Part of a small language model's weights: 6235 steps.
MLP neurons of a small language model. Each row is named by its layer, matrix (up: input weights) and neuron, and shows model dimensions 192-287. Each number is 128 + 32 x the weight over its row's rms, rounded and kept within 0 to 255.
Before each neuron's rows, "fires on" lists the tokens most often at its 100 highest values on Wikipedia text that the model never trained on. A number after a token or word is its count.

fires on: " P" 61, "-p" 17, " of P" 6, ": P" 4
L4.up18 [175 179 139 105 139  95 191 198 132  87 147 119 107  84 111 122 112 137 107  87 114 155 127 112 140 128 101 144 131  55 106  97 127 177  99  87 187 134 152 135 126 144 105  89 102 125 208 104 144  86 127 165  60 163  99 190  89 110  60  83 111 165 147  69 148 142 108 148  97  95 161 103 179 119 165 142 116  92 150 141  94 153 147  77 126  91  82  75 175 139 157 132  67 107  97 144]

fires on: " disc" 25, " evidence" 13, " quant" 7, " Chevrolet" 7
L4.up385 [178 117 181  87  80 137 130  91 149  93 142 106  81 104 185 144 146 104 128 149 127 116 167 143 128 136 123 112 118 122 116 157 133  96 140 141 134 113 169 149  92 125 136 112 161 126 136  67 173 108 112 184 185 134 108  64 135 119 167  59 143 125  88 119 149 100  96 127 119 107  94 165  97 123 131 160 133  67  52  97  81  58  93 119 152 146 113 186 143 125  76  60 103 214 164  52]

fires on: "ant" 34, "uh" 12, "u" 8, " people" 6, "ational" 5
L4.up669 [200 116 139 117  61 179 183 139 169 149 115  85 135 137 108 112 132  66 115 100 107 159 109 114 163 121 167 138 139  75 145 146 153  60 130 127 104 158 132 178 169 141 130 115 134 155 168 130 146 118 129 116 139  86 119  86 159 138 160 173 123 178 159 130 172  95 148  98 139 125 166 152 128 157  81 145 130 115 109 136 162 113 146 112 176 111 134  85 138  95 155  92 106 129 116 133]

fires on: " and " 32, " and a" 22, ", and a" 7, " or" 6, " who had" 5, " which was" 4
L3.up1058 [132 115 105 135 128  98  92 130 129 128 115 161  90 113 151 150 130 153 168 137 140 129 131 181  67 111 167 132  55 106 117 174 128 187 126  94 106  84 116 162  85 104 135  55 133 173 109 142  74 122  98 109 150 159 138  86 118 123 107 131 158  43 131 138 114  93 127  86 137 125 127 151  99 184 111  97 146 161   1 138  85 176 142 141 113  77  72 143 115 148 144  83 112  90 135 100]

fires on: ":" 24, "," 18, "." 10, "°" 9, "′" 8, ")" 4
L16.up278 [129 136  85 121 142 126 135  98  93 119 149 131 110 122 124  86 116 169 188  93 135  86 104 135 188 179 152 147  95 133 147 164 126  84 188 160  84 131  91 133 143 140  56 141 127 154 161  77  91 115 171 131 142  79 130 133 175 182 122 100  88 144 184 159 159 126 153 129  49  96 174 137 133 138 135 166 117  62 103 110 146  96  80  81 141 146 112 124 188 106 153 147 175 122 145 118]

fires on: " | I" 17, " | AUS" 9, "o |" 9, " |" 8, "L |" 7
L3.up992 [155 135 120 141  98 157 141 131 154 129 135 132 116 129 138 124 133 131 141 173 179 146  76 154 201 141 141 113  76  91  37 197 141 148 116 158 193 129  85 133 164 181  96 151 146 106  99 114 178 127 137  86 120  58 126  99 141 123 140 126 121 111 117 128 149 155  95 156  86 108 142 102 139 148 156 203 146 163 117  69 121 164 123 162  63 153 114 150  70  57 141 107 149 111 160 167]

fires on: "," 47, "\" |  |" 7, "hy" 4
L4.up355 [124 191 112 151 108 166 165 151 116 104 154 113 162 168  74  36 149  87 106  85 135 105 150 106 151 132 127 131 122 134 156 124 140 123  93 127  92 182 117 108 105 139 118 115 103 108 127 113  96 104 109 112 141  89 160 140  93 151 124 147 133 122 104 102 162 159 125 148 109 102  96 105 161 148 172 139 121  90 173 174  86  92  75  95 154 172 163 130 134  86 181  95  87 101 140  90]

fires on: " games" 32, " music" 11, " teams" 11, " law" 8
L3.up834 [145 121 162 106 182 152  78 160  77 133 125 109  89  83 133 149  99 119  97 134 132  75 122 147  56 102 166 166 156 119 150  90 147  42 187 122 136 128 121 169 152  98 181 136 194  95 125  91 141 116 132 127 151 165 150 141 180 143  84  94 122 138 115 124 173 188 127  96 131 147 110  90 126 117 123 182 130 180 120 112 131 118 131  87 130 181 166 127 157  78 123 113 150 129 142 131]

fires on: "ah" 15, " well" 11, "}" 11, " ==" 7, " proper" 6, " ===" 5
L4.up623 [ 88 173 143  87 148 103  61 127 119 154 125 106 154 110  95 227 131 154 109  61 140 120 125 195 174  63 145 174 117  80 197 105 154 123 124 151 101 156  97 158 133 163 144 141 127 131 176 147 178  77 119 124  93 152 202 141 107 130  62 143 122  80 117 122 143 159 145 116  57  95 151 185 162 107 137 109  80 212 110 159 122 100 136 131 122 186 144 172 144 145 106 121 174 150  74 124]

fires on: "ess" 33, " real" 14, "ot" 7, " Real" 6
L3.up1044 [188 109 174 103 177 152 147 105 121 126 106 169 127 153 136 138 137 131 205 108 125  93 162 161 110 169 202 159 190 121  78 157 146 112  88 101 121  68 152 167  85 108  98 135 132 120 155 171 127 117 160 115 137 142 151  87 129  91 137  96  91  83 162 151  69 106 127  91  68 161 173 131 140 153 117 138 111 160 190 106  76  77 146 213 109 140 139 103 135 200 102 175 149 172 130 152]

fires on: " find" 14, " At" 12, " Despite" 7, "ast" 7, " reach" 6, " join" 6
L3.up1449 [146 139 164  64 177 131 114 135 136 155 143 107 207 196 123 179 140 135 157 116 112 165 154 149 108 138  67 179  97 133 128 175 127 128 129 114  98 195 125 173 150 141 103 156 154  89 155 142 122  92 148 172 167 120 115 163 148 151 138 138 103 178 137 137 112 110  84 102  99 103 153 172 169 149 148 142 102 127 160 127 122 163  94 168 185 161 156 159 129 173 138 157 114 101 104  92]

fires on: "c" 17, " circ" 13, "iac" 10, " Cycl" 8, " set" 6
L4.up1023 [ 88 125 136 153 111 155 121 163 176 132 149 145 171 161  82 181 155 138 150 148 127 125 124 165  65  50 120 125  70 137 160 118 132 134 125 145 129 137 140  71 132 198  97  56  91  80 128 151 147  87 124 117 171 128  76 148 124 172 160 136 170 153  81 152 139 108  65 191 134 144 122 101 166 173  82 171 122 134  87 161  62 162 174  77 157 101 154 132 203 137 186 134 111 158 119  82]

fires on: "ect" 17, " +" 12, " using" 11, "ium" 9, "-G" 7, "-g" 5
L3.up1019 [162  70  69 123 113 146 102 125 182 100 130 152 105 155 167 142 120 139 132 112 125 171 164 129 150 108 151  92 155 125 110 175 132 166  89 120 124  92 148 134 122 155 147  85  85 145 128 118  89  73 136 136 110  80 140 209 111 155 171 181 122 153 130 116  38 214 195 132 129 116 158 123 111 103 149 116 116 162 157 153 141 147 112 115 131 122 119 181 154 135 153 155  67  85 134 169]

fires on: " | D" 37, " \"D" 8, " (D" 8, "- D" 8, ", D" 7, "D" 7
L4.up406 [ 77 155 146  96 102 150 148 139 129 161  65 102 134  64 179 148 185  89 130  81  95 156 130 140 103  83 108 112 138 121 188 127 107 180 131 175 127 106 110 182 136 106 147 107 139 141 108 159 194  89 157 123 162 178  97 133 130 150 133  86 127 119  97 111 177 146  85  90 154 123 118 109  86  80 150 148 145 106 111 159 187 201 186  88 124 125 135 133 138 140 180 104 103  72 128 144]

fires on: "," 12, " and " 9, "==E" 8, " and" 7, " l" 7, "L" 7
L12.up930 [181 111  93 128 110 115 128 193 186 148  99 164 121 132 140 101  99 156 157 153 141 123  94 132 171 137 104 132 137 114  89 113 157  84 148 180 110 124 151  75 105 142 116 158 192 132  88 128  93 130 152 115 111 174  91 111 151  99 171 158 130 173 145 113  99  44 125 132 137 125 133 138 142 167 103 198 113 126 134 130 168  62 153 131 135  97 154 115  69 116 149 129  89  94 144 141]

fires on: "\n" 49, " down" 19, " revers" 7, " Champions" 7, " lost" 6
L3.up240 [176 127 140 170 117  94 127 128 105  95 157 166  89 128  77 109 133  91 143 174 166  67 131 189 106 153 144 118  99 121  91 118  62 133 147 143 103 119 127 133 139 101 169  93 114 193 130 113  75 122 156 159  77 138 151 100 158 127 137 113  73 155  99 120  78 124 159 121  58 162 107  88 104 110 167 103 101 104 116 103 141  77 139  95 130 100 169 159 146  32 131  89 156 151 137 112]

fires on: " state" 19, ", United States" 12, " United States" 11, " State" 11, " US" 9, "S." 7
L4.up223 [189  99 126 121 127 124  89 132 128 152  83  88 126  84 173 134 113 167 138 154  83 145 142 147 161  85 103 149 127 108  96  94 135 174 129 174 131 162  86 122 153 142 151  93 186 135 105  97 159 131 143 146 104 144 158  57 154 141 129 154  96 134  62 101 112 123 136 131 184  94 177  68 136 140 148 169 197 166 121  99 151  70 129 151 100  82 123 102  77  65  50 207 149  28 191  82]

fires on: " ===" 59, " produced by" 7, " ==" 7, " at the" 6, "ing at" 4
L3.up1107 [174 167 129 179 136 166 130 145 165 109 123 118 123 128  85 154 207 131 138 142 112 112 133 208 151  99 132 166  95 110 166  84 106 152  76  89 135 109 107 143 126 176 200 138 240 118 135 131 115 126 102  87 146 100 154 128 154  85  90 137 130 122 114 142 126 112 149 136 105  93 114  98 193 130 169  89 128 130 168 149 161 134 128 160 202 169 123 151 159 164 127 145 176 138  65 139]

fires on: "\" (" 35, "\"" 24, " Music" 12, "\" – " 7, "\": " 4
L4.up1324 [ 92 166 146 183 157 188 175 130 106 192 150  74  68 142 133  87  78 126 117 110 123 126 112 126 136 101 182 118 134  90 159 144 109 117 155  69  89 156 140  81  66 100 124 187  68 149  98 156 124  94  81 105 103 140 165 135 187 149  72 125 116 126 151 102 129  94 121 145 101  84 157 102 105 141 129 132 119  89 102 105 113 138 120  77 184 129 121 143 110 235 190 103 140  88 178 161]

fires on: "m" 34, "r" 12, "stone" 8, "tain" 6, "side" 6
L3.up97 [143 100  73 122 155 100 146 115 137 150 115  90 200 187  59 137 171 146 125  67 115 150 201 142 119 131 170  94 142  82 196 143 123 188 112 157 187 136 156 133  74 149 134  81 112 146 138 167  97 113 187 166 131 106 150  94  96 141  87 143 122 124 102 166 138 151  98 144 130 145 157 130  80 125 121 154 106 126 104 131  73 127 184 137 155 111 133 142 136 146 136 136 170 121 117  74]

fires on: "\"" 90, "\" | " 9
L3.up1499 [ 32 164 154 164 109 129 179 122  75 133  83  97  95 123 133 159 141 121 142  99 168 125 123 166 138 144 141 129 167 110  89 119 162 116 164  76 103 186 177  55 156  92 102  70 150 163 113 173 122  85 159 156  84 155 134 158 147 106 106 147 113 133 153 125 153 151  69 109  79 140 144  89 167 146  83 207 100 120 168 128 164 131  44 129 151 165 169  88 167 176 145 121 194 128 113 156]

fires on: "up" 35, ", he" 22, "iro" 9, "obe" 5, "ube" 5, "ub" 5
L3.up54 [147 145 141 156 180 177 109 156  97 174 108 129  89 150 111 141 122 128 136 141 100 145 107 174 164 136 145 145 108 127 104 102 110 127 129 112 159  91 148 135 161 150  91 126 194 121 133 135 133 149 132  92 102 109 193  81 141  78 113 128 134 146 133 141 101  86 167  90 133 138 147 116 123  98 128  99 127  78 137  89 206 125  40 104 112 162 131 121 124 161  84 133 132  76 133 122]

fires on: "- D" 35, "; D" 19, ", D" 7, ": D" 6, ", d" 5, " | D" 5
L4.up1295 [ 75 147 173  90 162 131 136 149 122 161  90 145 119 107 163 140 171 150 106  59 181 152 237 129 105 112 135 156 116 112 145 132 136 151 140 163 156 130 113 192 107 177 119 144 104 138 156 172 117 121 158 121  96 158 125  61 134 115 143 117 144 124 107 125 101 174  32 101  90 137 188 132 149 104  93 109 136 104 100 129 150 137 147 110 119 119 195 120 132 161 166 166 110 144 147 135]

fires on: "ere" 23, " pre" 13, "ent" 11, "ource" 10, " archae" 7
L3.up588 [160  89 181 151 127 124 112 133 152 182 132  67 183 163  88 142 112 126 103 110  91 105 126 145 131 189 155  74  89 153 149 118 101 173 125 162 185 138 120  46  93 174 156 135 134 143  92 102 119 122 141 155 182 109 151 127 138  94 164 167 102 123  93  94  85  98 127 132  70  97 115  65 107 137 130 131  75 163 148 157 142  87 182 145  94 173 151 108 134 143 146 107 154 122  95 121]

fires on: " to " 17, "," 15, " and " 6, "–" 6, " | " 6, "| " 4
L16.up162 [130 121  79  90  94 105 101 146 158 213 162 147  90 166 121 103  90 130 170 133 175 153 162 143 197 104 113  93 129 122  52 122  94 116 114 151 166 106 165  74 113 107 130 168 168  99 172 140 164  75 116 186 121  34 131 170 125 105 183  80 117 159 128 105 107  90 123 125 164 113 166 115  93 134 101 171 161  67 158 139  99 129 116 108 134  93 147 110  70 183 181 119  93 146 128 138]

fires on: "4" 22, "2" 8, " break" 6, "It" 6, "rat" 5, " P." 5
L3.up325 [ 90 172 155  88 161 122 164 181 149 115 162 145  68 196  73 203  92 182 128 195 142 131 169 158 151 119 154  87 148 123 107 127 171 136 133 139 131  85 102 129 203 149 105  75  94 114 162 136 153 114 150 148  93 144 145 127  81 143 157 112 119 103 161  87 149 144 150 174 107 158  93 105 145 132 124  63 126 138 104  36 134  60 135 163 111 101 115 153 120  72 120  71 139  97 101 116]

fires on: "K" 18, "k" 17, "- K" 12, ", K" 9, "a K" 8, " and K" 8
L4.up267 [197  77 118  89 134 104 183  82  87 175 176 133 121 114 107 170 152 116 157 118 103 167  88 174  83 109  70 121  93 109 106 131 100  99  89 108 106 140 108 140  92 137 149 132 154 107 147 109 162 149 102 156 134 166 108 176 109 101 127 162 165 116  63 103 120 108 123 151 213 139 117 112 104  75 125 194 121 114  76  63 111 138  97  69 174 141 135  90 158 156 203 104 130 153 142 128]

fires on: " | J" 24, " J" 22, " j" 20, "- J" 11, "J" 8
L4.up549 [181 141 141 130 139 100 145 188 111 141 114 100 139 131  59 147 213 125 121 168 118  97 141 166 142  77 102 152 110  78  87  96 119 122 121 118 142 175 123  95  84 150  99  85 150 120 163 146  72 112  69  70 112  76 158 121 132 155 192 195 141  94  87 127 162  66 135  97 128 136 149 114 159 118 111 192 128 117 108 110  53 155 146 132 117 213 100 100  83 148 159 168  90  60  94 137]

fires on: " made" 37, " became" 8, "iant" 8, " to s" 5, " to f" 5
L3.up888 [115 141 120 155 159 159  77 141 152 116 174  63 202 122 157 117 141 117  90 149 122 134 116 173 150  62  80 108 142 126 141 125 148 128  91  65 172 147 164  91 100 139 156 161  87 161 107 146 177 162  98 149 134 173 112 120 149 168 158 132 151 134 165 108 114 103 141 121 107 123 130  94  84 158 117 133 178 144 107 160 136 112 103 131 138  95 130 113  96 133 118 129  59  79 137 143]

fires on: " United States" 26, " Texas" 15, " US" 12, " Maryland" 6
L4.up766 [135 113  83 130 143 143 149 141 136 147  83 162  46 137 163 116 130 136  92 128 132 129 112 149 157  72 146 122 167 147 137 124  93 130 114 139  92  51  94  87  98 134 144  96 143 107  94 116 123 127 151  72 110 165 124 127 129 152 143 110 129 127  87 111 136 170 109 150 115 131 133 111 153 138 177 172 180 133 207  93 155 137  84 176 106 162 202 170 169 177  58 158 214  72 173  80]

fires on: "ord" 39, "ish" 10, " Lord" 8, " Ministry" 7, "ences" 7, " cover" 5
L3.up683 [125 162  84 123  92 150 109 166 173 123 168 181 153 186  84  88 132 166 145  60 133 144 154 102  80 204 106 156 131 212 139 106  81 160 127 180 182 197 140 126 120 146 146 175  86 104 179 118 106  96 162  89 119 103 149 100  97 164 147 108 148 139 138  78 108 159 142 128  90 132 120 120  91 168 126 146 126 129 158 131 142 135 137 171 115 161 129 147 130 103 147 127 101 163 135 131]

fires on: " My" 17, " those" 11, " Abb" 9, "gl" 9, " Gl" 7
L4.up841 [102 133 112 116 134 149  93 124 146 137 137  86 198 137 125 160 154 193  78 143 115 150 152 152 156  76 204 106 145 114 170 173 193 192  96 117 129 133 150  73 135 164 137 173  60 128  94 123 144 113 141 112 152  68 128 123 155 124 120 113 133 128  67 118 139 152 142  94 125  87 112 118 106 155 162 111 166 101 115  86 153 120 150 129 114 100 109 117 139 134 128 124 128 139  83 142]

fires on: "e" 49, " | L" 20, " | W" 17
L3.up181 [131  63 184  96  98 155 118  82 148 145 106  99 146 177 153 126 141 137 104 110  96 123 142 144 141 144 101  88  98 106 133 183 124 140 121  69 128 177 177 135  81 127  86  95  55 142 155 160 146  87 172 111 190  84 200 102  93 150 121 130 145 140  81 164 135  98 131 156  81  91  87  88 134 116  84 161 108 157 192 119 125 149  99  61 103 140 141 142 158 182 118 194 145 160 100 199]

fires on: " of C" 16, "; C" 16, " and c" 15, " of c" 12, " in C" 10, "| C" 6
L3.up1161 [106  95 135 164 113 100 157 153  57 170 113 116 167 115 140 145 148 142 130 133  59  70 156 106 116  54 101 131  93  81 152 146 135 129 127 108 168 147 113 169  89 181 166 119 136 109 138  72 110 145 128 173 102 126 120 140 175  53 110 156 148 160 177 136  94 114 146 141  92 123 138 133 164 137  87 128  88 115 162 135 151 120 120  99 148  90  67 140 117 152 138 160 102 153 161 137]

fires on: " | " 15, " " 11, " m | " 10, ") | " 9, ":" 6, " of" 4
L12.up751 [154 147 115 172  94 100 143 149 136 171 163 132 117  73 167 155 115 146 136 118 100 143 150 133 114 123 121  81 101  45 134 123 135 150 125 167 137 103 164 149 136  67 111 127  92 177 125 162 170  94  90  83 148 150 115 120 136  96  73 150  91 159 111 205 104 171  74 146 134 117 153  79 111 130 161 139 157 107 142  72 121 149 114  92 143 104 116 148  45 160 106 117 108 102 158 154]

fires on: "14" 41, "aced" 8, " Football" 5
L3.up863 [ 76 101 151  96 122 190 109 132 153 140 171 189 119  77 161 156 140 146 143 140 103 146 132 187 118 138  83 132 152 155 165 141 143 119 140 102 172 138 143 174 141 130 139  55 154 121 114 129 126 153 160 108  99 152 102 141 115 124  81 145 113  97 111 110 141 149 142 143 155 148 162 131 162 155 154 120 115 106  87 111 168 162  53  59 180 172 127 103 135 139 159 159  60 165 187 154]

fires on: "." 41, " disc" 11, "es" 11, "ity." 7, "ii" 5
L4.up187 [176 131  87 101 166 102 187 139  93 168 102  77  74 151 197 114 158 111 119  84 149  85  64 161 169  43 110 161 143  57 130 133 117 138 137 116  86 102 138 135 130 165 176 127 178 107  85 128 122 119 108 143  90 130 117 145 117  92 149 105 154 143 100 140 140 152 107 100 201 125 111 106 146 121 198 184 111 136 123 144 163 124 145 133 138 121 148 149 223 140 116 112 153 131 103 146]

fires on: "ich" 26, "-R" 10, " order" 9, " \"R" 8, " \"P" 7, "uj" 6
L3.up1384 [187  91 151 145 203 180 125 106  79 104 143 145 157 158 140 162 105 173 136 137  85 110  64 112 147  77 134 110 109  68 133  96 141 143 107 111 119 184 125  99  92 168 139  57 150  97 131 148 161  72 104  93 151 137 107 110 127  77  88 152 157 175 144 132 132 154 103 171  96  92 137 159  62  96 154 121 122 125  97 168  68 115 137 115 132  93 100 127  79  89 104 107  64 124 108 133]

fires on: " Z" 52, "Z" 24, " z" 7
L4.up863 [108 107 123 140 176 136 117 137 139 161  81  97 119 160  95 135 189 141 146 111 180 166 126 164 124 127 156 123 121 163 115 163 147  99 155 117 125 152 111 126 111 101 140 161 115  75 119 142 161 140 153  70  90  98  86 154  85  67 112 127  98 125 136 116 133 119 131 145  83 145  73 121 120 118 111 114 110 131  81  97 103 148 136  68 154 117  84  70 149 135 164 143  76  60 168 144]

fires on: "u" 67, " |  | −" 11, " Di" 6
L4.up1435 [148 129 147 154  65 148 140 177 146  94 103 116 109 113 149 136 165 118 142 121 128 111 109 135 140 153  91 133 104  75 157 125 157 108 100 103 210 173  79 127 146  97 149 151 102 149 169  95 185  96  50  94 114 136 125 109 187 193 143 153  81 127 170 165 140  97 140 142 153 109 199  85 129  96  96 198 142 129 161 160 168 169 106  88 126  85 106 105 149 130 157 100 124 143 108  57]

fires on: " C" 18, " G" 18, " O" 11, " D" 8, " T" 4, " K" 4
L12.up533 [159 131  93  95 121 136 129  79  75 143 174 133 120 149 178  67 144 117  72  97 142 148 136  96 167  80 149  95 156  78 138  84 145 184  79 163  84  74 125 159  81 119 177 107 141  31 126 134 173 216 151 126 152  90 179 124 113 129 140 104 134 145 189 100 136 117 104 139 131  76 125 161 128 124 103 157 140  90  36 127 160 100 125 106  73 190 116 128 113 127  79 131  95 134 161 123]

fires on: "ich" 29, "- " 10, " football" 7, " ch" 6, " Football" 5
L4.up891 [145 162 137 116 150 125 126 143 114 151 165 103  99  53 113  78 164 160 144 163  92 127 104 146 136 185  83 156 130 109 103 165 152 110 128 133 169 119 107 118 156 138 162 103 119 121 128 127 184 116 125 133 106 123 139 117 197 169  64 145  79 154 158  99 117 147  98 151 168 110 120 117 161 131  86 131 107 151 111 151 111 121  98  88 121 120 149 154 100 138 171 148  85 122 177 162]

fires on: "i (" 25, ") (" 24, " movement" 9, " instruments" 4
L4.up1042 [127 136 116 141 138  97 139 163  88  75  87 147 109  83 116 110 120 112 104  73 143  78 116 154 164  83 144  93 157 152 113 174  84 159 118 183 159 132 130 132 134 113  91  22 104 120 140 184 181 105  87  93 152 149 160 135  83 116  85  72 136  80 140 141 134 153  64 132 133 134 138  94 143 177  74  90 120 138 110 169  98  93 155 117 135 148 130 123 191 203 109 137 172 155 112 183]

fires on: "00" 17, " Black" 14, " One" 12, "000" 11, " $" 9
L4.up1070 [185 161 106  82 171 101 137 138  69 119 102  89  75 207 162 128 113 146 191 141 115 158 165 117 107 116 109 155 127 130 153  80 124 106  88  73 152  88 114 149 162  71 120 143  86 115 145 138  92  82 118 135 152 143 158 163  79 174 140 216 107 158 116 175 151 124 138 175 134 114  64 134 132 114 128 147 102 108  95 144 151 153 156 138 193 161  78 178  91  56 157 130  92  89 114 137]

fires on: " February " 16, " January " 9, " April " 8, " Reg" 7, " July " 7, " March " 6
L4.up1077 [128 179 116 103 108 108 132 144 218 156 126  94 113 161 128 162 101 118 166 134 163  63 149 113 134  69 138 151 132 119  62 118 128 147 141  10 177 108 126 156  94 140 139 156  97 142 102 117 168  84 105 205 116  93 189  57  62 128 159 101 162  75 142  99 191 155 159 150 108 166 107 140  88  93  87 115 149 123  75 184 147 222 182 122  52  79 115  87 140 143 109 177 152 128 134  77]

fires on: " are" 32, " both" 19, " cause" 6, " Both" 5, " rules" 4
L3.up733 [140 130 197 115 111 149 153 130 164 138 150 190 123 157 102 156 132 124 151 142 131 109 148 148 112  98 108 136 119  54 106  99 121 112 114 114 154  59 169  74 105 128 165 119 216  88 109  78 101 118 173 100 174  99 100 136 162  66 162 132 165 104 121  42 146  83  70 135 168  77  88 186 138 103 140 151 102 133  60 176  82  97 133 119 144 152 141  78 150 138 106 149 102 132 140 138]

fires on: " D" 33, "a" 9, " Da" 6, ", D" 6
L12.up1026 [145 124 122 155 155   0 160 135 172 103 172 112 140 114 113  95 136 123 173 132 102  88 147  40 136 149 198 146 145 108 139 140 121 142 122 168 141 179 166  56 167  81  87 124 134 112 118 147 154 145 116 114 149 125 146 136 119 134 118  83  94 124  86 166  84 130 128 110 128 137 101 168 136  85  84 164 132  88  92 127 188 124 151 157 126 145 117 148 100 165 135 131  40 102 139  84]

fires on: " in the" 21, " under the" 12, " starting" 6, " the s" 5, " the album" 4, " there" 4
L4.up173 [111 199 134 103 138  80 163 118 125 135 160  78 150  80 109 132 145  95 130 123 134 128 121 138 127 194 127 117 126 105  85 145 193 128 138 182 150 149 103  72 163 147 123 116  89 115 153 122  79 131 103 141 166 131 115 151  81 148 100 144 160 127 115 104 103 109 114 104 102  93 148 187 184  74 115 144 109 182  69 108 185  92  96  84 164 113 100 152 161 105 171 145  96 138 144 173]

fires on: "r" 80, "_{" 10
L4.up959 [ 89 157 157 107 115 111 130 179 165 176 131 143  96 167  97 142 120 131 124  55 148 121 134 161 118 128 139 103 176  91  92 100 123 115 141 106 104  85 112 126  73 123 119 119 155 114  89 162  90 147 118  99 170 129 130 133 141 187 177 142 110 151 157  81 130  95 110 155 126 101 122  73 118 109 142  95 153 143 148 147 123 173 130 184 113 151 133 135 165  73 145 148 147 119 115 153]

fires on: "Z" 24, "DP" 9, " February " 7, " US$" 5, "AZ" 5, "overnor" 5
L3.up146 [183  59 129 100 179 117 154 201 155 136  85 154 130  81 134 200 143 163 122 136  86 124 146 152 106 125 132  60 146  61 118 124 110  98 110 160 118  98 101 157 124 132  92 149 119  81 123 114 225 115  99  87 118 104 123 164  87 123  88 132  86  84 153 116 137 107  90 145 140 121 127 169 151 158 112 158 145 119  94 142 179 173 144  72 165 111 107 140 109  88 174  85 129  46 125 133]

fires on: " |" 73, "s |" 12
L4.up1373 [175 105  88 180 108 143 122  80 139 123 124 106 127 152  55  93 182 140 154  90 153 132  86 129  88 119  98 145 122 120 117 131 103 151 115  98  90 103 100 166  91 229 102 109 162  89 149 132 149 103 138 174 107 126 128 142 137  83 100 142  91  80  92 108 140 149 100 132  94  81  98  72  85  87 129 156 160 135  65  74 120 144  96 166 106 199 112 146 139 115 118 138 165  74 113 166]

fires on: "-" 16, "," 16, "; " 13, "/" 5, "ol" 5, "2" 4
L12.up730 [171  60 139 109 188  80 132  81 127 147  89 100 184 134 161 103 150 161 129 116 160 104  90 118 135  50 159 244 100 110 142 138  68 153 125  84 170 106 105 159 100 108 149 129 108 119 118 179 120 111 109 103 142 135 150 159 119 168 130  78 170 136  83 109  91  97  84 132  98 142 161 122 152 130 171 166  83  91 100 158 119 148 153 125 170 146 128 150 156 109 118 101 131  64 204 128]

fires on: "," 63, " \"W" 10, "." 7, " of" 5
L12.up561 [133  90 130 178 137  91 178 168 136 129 148 110 122 192  86 150 167 159 147 101 124  81 172  99 102 133 116 148 115 164  97 108  99  73 122 139 137 104 103 103 104 121  91 204 121 150 105 104 128 145 193 136 168 152 124  98 156 107 121 150 130 177 145 189 154 104 146 133 103 115  86 141 150 107 143 149 149  72 150 118 138 138 111 143  92 140 110 130 198  71 104 124 136  86 155 119]

fires on: "." 16, "| " 9, " | " 8, " April " 7, " December " 6, " July " 6
L16.up1527 [139 190 154 124 170 125 115  92 168 118 126 120 106 140 161 191 148 119 110 123 147 114 136 100 118 131  92  72 162  88  92 150  72 188 158 164 108 122 169 107 136 105 137  94  87 123 157 158 148 169 118 123 126 143 172 114 131 147 141 108 115  92 120 165 160 139 130 124 130 104 154 159 142 116 151  93 157  94 123  80 108  89  90 156 101 123 114 179 146 103  45 121  66 139  75 122]

fires on: "018" 14, "- W" 10, "88" 10, "h" 9, "987" 7, "986" 7
L4.up708 [185 130 128 141 102 125 107 103  58 169  87 115 108 109  84 146 149 179 163  92  75 116 159 126 106  93  86 144 141  64 117 125 127 134  77  99 123 115 154 161 151 141 114 182 151 151  99 125 149 121 101 111 207 161 156 151 142 107 137 148 103 109 128 126 130 165  91 112 101 146 146 133 166 114  93 197  75  89 223 118 100 115 115 142 116 133 143 178 157 150 162  95 127 150 180 176]

fires on: "ir" 58, " Lord" 9, "4" 5, "par" 4
L3.up378 [173 156  84 118 121 163 126 180 145 150 102  59 144 140 147 126 151 142 140 125 140 138 177 200 192 134 117 124 160  58 118 135 113 134 162 135 124 118  93 117 146 162 161 141 115 115 126 126 120  99  99 132 124 141  90 193 168 142 145 126 122 107 134 101 157 128 157 107  54 124  86 160 111 116 126 127 117 104 140 112 147 167  27  81 118 132  72 113 186  95 181 151 181 138 135 117]

fires on: " | G" 28, ", G" 18, " and L" 13, " (G" 8, " park" 8, "; F" 7
L3.up971 [109 113 163 125 156 175 123 170  95 154 109 121 155  87 151 132 100 120  65 110 103  86  68 123  83  83 105 148 155 158 193 157 143 150 136 135 112 150 131 108 133 179 159 155 118  79  66 154 173 129 194 113 139 121 125 136 131 121 131 140 108 123 132  85 170 159 150 135 100 115  92 114 129 119 115 137 133 132 116 140 134 130 171  77  83 116 162  94 145 112  45 158 152 160 129 204]

fires on: " In " 59, " result" 18, " May " 12, " June " 4
L3.up1124 [109 142 138  86 123 105 176 118 149 128 140  78 118 113  80 134 161 101 158 134 151 152 153 135 107  90 160  95  86 122  83 109 203 148 141  65  96 182 132 196 112 129 150 155  23 117 139 158 137 153 132 122 181 165 111 137 134 180 136  82 145 110 134 192 141  73 128 189  81 130 124  96  92 128  90  99 119 166 138 106 156  56 161  89  93 100 148 134 176 101  60 194 146 107 116 144]

fires on: "-" 56, " (" 6, "ically" 4, "ally" 4
L12.up479 [ 93 178 122 175 169 126 145 132 140 148 113 105 137 136 131  77  99 126 127 135 145 115 100 123 111 154 112 133 133  99 134 148 156 185 132 110 110  87 176 158  95 119 134 107 109 164  97 200 158 147 125 156 139 106  82 123 117 133  94 141  94 143  73  83 116 167  98 117 137 136 164 198 161 113 151 135  95 148 100 144 185 139 102 130 192 150 165 133 140 120 110 123 119 158 125 172]